python train.py --activation="swiglu" --attn_scale=0.125 --bias="none" --extras=["capped logits"] --lr_mult_down=1.5 --decay_fraction=0.709
MLP neurons of a small language model. Each row is named by its layer, matrix (gate and up: input weights) and neuron, and shows model dimensions 144-239. Each number is 128 + 32 x the weight over its row's rms, rounded and kept within 0 to 255. Numbers have three digits each. A neuron's up and down rows have the sign that makes its largest values positive.
After each neuron's rows, "fires in" lists the words (lower case) most often at its 100 highest values on Wikipedia text that the model never trained on. A number after a token or word is its count.

L6.gate52:149137141057039141148141130143119135107134130152118157097122071071216158110175113146129103143139162109074147144137093085179154191134138141097090164156113111150133116117117195098154158160090131151135112168141071196120119159167159102141137132130173110184121138108114161134164108084224192118
L6.up52:136075136133088151164159103101179122108102130121109139122134177075106174151131087124091143163232145116141120139086153099084201169176098145096104191110156176121161105136127173098058132092142157094151167153166146121158178122169158095098153097110142103092055105132156113135120115109182134110
fires in: "of" 20, "about" 17, "to" 11, "than" 10, "approximately" 7

L2.gate234:118075107156123063085139076142170154205071095134107161131138136132113151146112162123139179121104064180132143109133124126174104159161143075135075162120132145197086100104119149175087142169147152153207102105091123155127157123158100093110110158065090111125174106132164127129187086113082113108
L2.up234:071110127110161114113092085114130135144097130181160112110094073090137116118156098099077127131172088120118150118058121106105150083107107077149093168152107147097093083090196120112137074151142155152116142141070114161164209108158114131098130105169099175178133110147195122070094131089094081177
fires in: "george" 15, "world" 11, "ward" 9, "frank" 6, "louis" 6, "royal" 6

L2.gate120:118122134083158163211142120101139100177140104135111159119133111072107120090069160098066150137085143103129103106146128121150214162144139139098125168110122173180143154166113122088087132052117161131123147146146101079137140180210197130144150160135153087056156057186185150113150173161148122143
L2.up120:162115134126128130082146140116065136164139158181108127154150125137135108112120155140115096147109127066138136100110151134082104194073114161111159195075110153156098172151114160112084154135109127135142123144128144158160109111132109138146162149137081150097137055180134110103143181134183097119
fires in: "that" 64, "to" 5, "foster" 4

L6.gate491:077124135101096108109157146124171116160151118085134153167113047119111130093134076166100105141127123114131121094159108201165106132143126144179160105129119089133086126130160088173115148128112098123180105131156174108118101100082074172062160123094116172134143166161152083113133094100089136103
L6.up491:107150082169202130101130143112120128188167146155097094143123146147110105117073172123100162155211050074116116136145125118149151128137170150160127110142161139137090120081164116036061122154116137120174078145099100111098084120154131116101131090152118096150094147134107142144098186148076109108
fires in: "the" 43, "images" 8, "image" 6, "a" 6

L6.gate216:127140114154124148123137114076126166137096150153030102146077109099157124137163145140170115146158079090093174110139167133097127089116143156137043118044112111128082135137149149099095135119094133166153151131138165130122085101135090160167123103123142142129117162114129126107149161092130156153
L6.up216:121115133142163178149206132105124095123146150157076086082054108130100109156119090102093169131135121123148175121118169183101119253134143142081114127111115084142095132156136109110097102106123129132149182129139135060162180106138109138100139103165088109120058094109122093094155130112156080121
fires in: "a" 37, "the" 11, "2016" 5, "2022" 4

L6.gate472:081217175096065087168109197107159089163117116071143062096116114125092145143116176105121094068130091185061180152142120144189139082151158165135117153168167139155093143149167139134140142097083125132105098067073178107091155149135166171117120139102123122096186159159050145119099167156179100100
L6.up472:134126153109092051143125071128103105099128134086129168205092130086125120166129159116096097103063119112105142120156170099162109129092084227160124153155147093111091076119172171096149133136118139166135170063122145134113080113139164151104137131130165158087124121089172188112106135143152114065
fires in: "and" 42, "an" 9, "the" 8, "or" 6

L6.gate444:138108139168139113114078114126129060069045141110148148142166153119080121150175125119115117115098137158032170150153116072152095078092083152151073095162154061108174158181167110154124072105119114143098146108141166140139125113146111159066112087092142109090123106118113106132063146104124134161
L6.up444:082096144146144154134107131127118088105055157158155135158133121124140129117166101140141169122141115126111106109157050106168110122154101092136156119175107138120144103178164163107172099127135127094070163100155116133134105108107115110103073095051152149076087152134176128100081110142165108116
fires in: "they" 20, "and" 18, "to" 16, "people" 4

L2.gate67:146183089158140140166163141151125126057137148175095119148076111121118134148113144122094107124119162155171132115128120141167097153112060082156085120120134093199122132169109134149161099180080121163175146095161117143129122150170140039150130149096114145138145163129152150131116178116160165120
L2.up67:096137092135099170106129150106172136108205152093109144157133086176159119230144158115148134114144146134110146117125123136145133138077105134114177130163092114100159143153121164123192138105097097144101137114182138123113128169176068066135135125103095132132170118115142139155075139098088127185
fires in: "s" 45, "of" 29, "speech" 5, "raised" 4

L2.gate197:118114125094154186116069151126097112154127079165108121183137152101124105144147152107128110158132105077138149137147145106145182122125175177179100146129162131140118078065183145135132132123170113106187155137076057172161145107168131214057146096180163133137109113175127143043111110152111149107
L2.up197:079158158084146125138125103154089124125175142105143182099088170129140098149170072162093138160112190085085101116155152145108191046137111147109128102124137173116119090160130116124121155136139130111094221102102099064093159133114162133125137197092127118116163052145147140077111139208134105060
fires in: "and" 86, "embassy" 5

L2.gate621:109105170137188138173100133150149096098075181153127100222209209167130089124155149159170138133167127142120164057141129151105156150178151194146102124094143115084105129128125079159140137104153116176227121119149126108121137077090131113133154140167060146110114111169127177124102150128129102141
L2.up621:098170149115089079177100155142100121093121123129136081147159171134067126108092116124098125121215116128138107053131086117100157134162182107124139119163141069148157146122141160190143165108115115152176159198184119143116118124143141124160170111081112177170088076116155112139079122112148111108
fires in: "served" 17, "men" 13, "awards" 10, "award" 9, "awarded" 8, "along" 6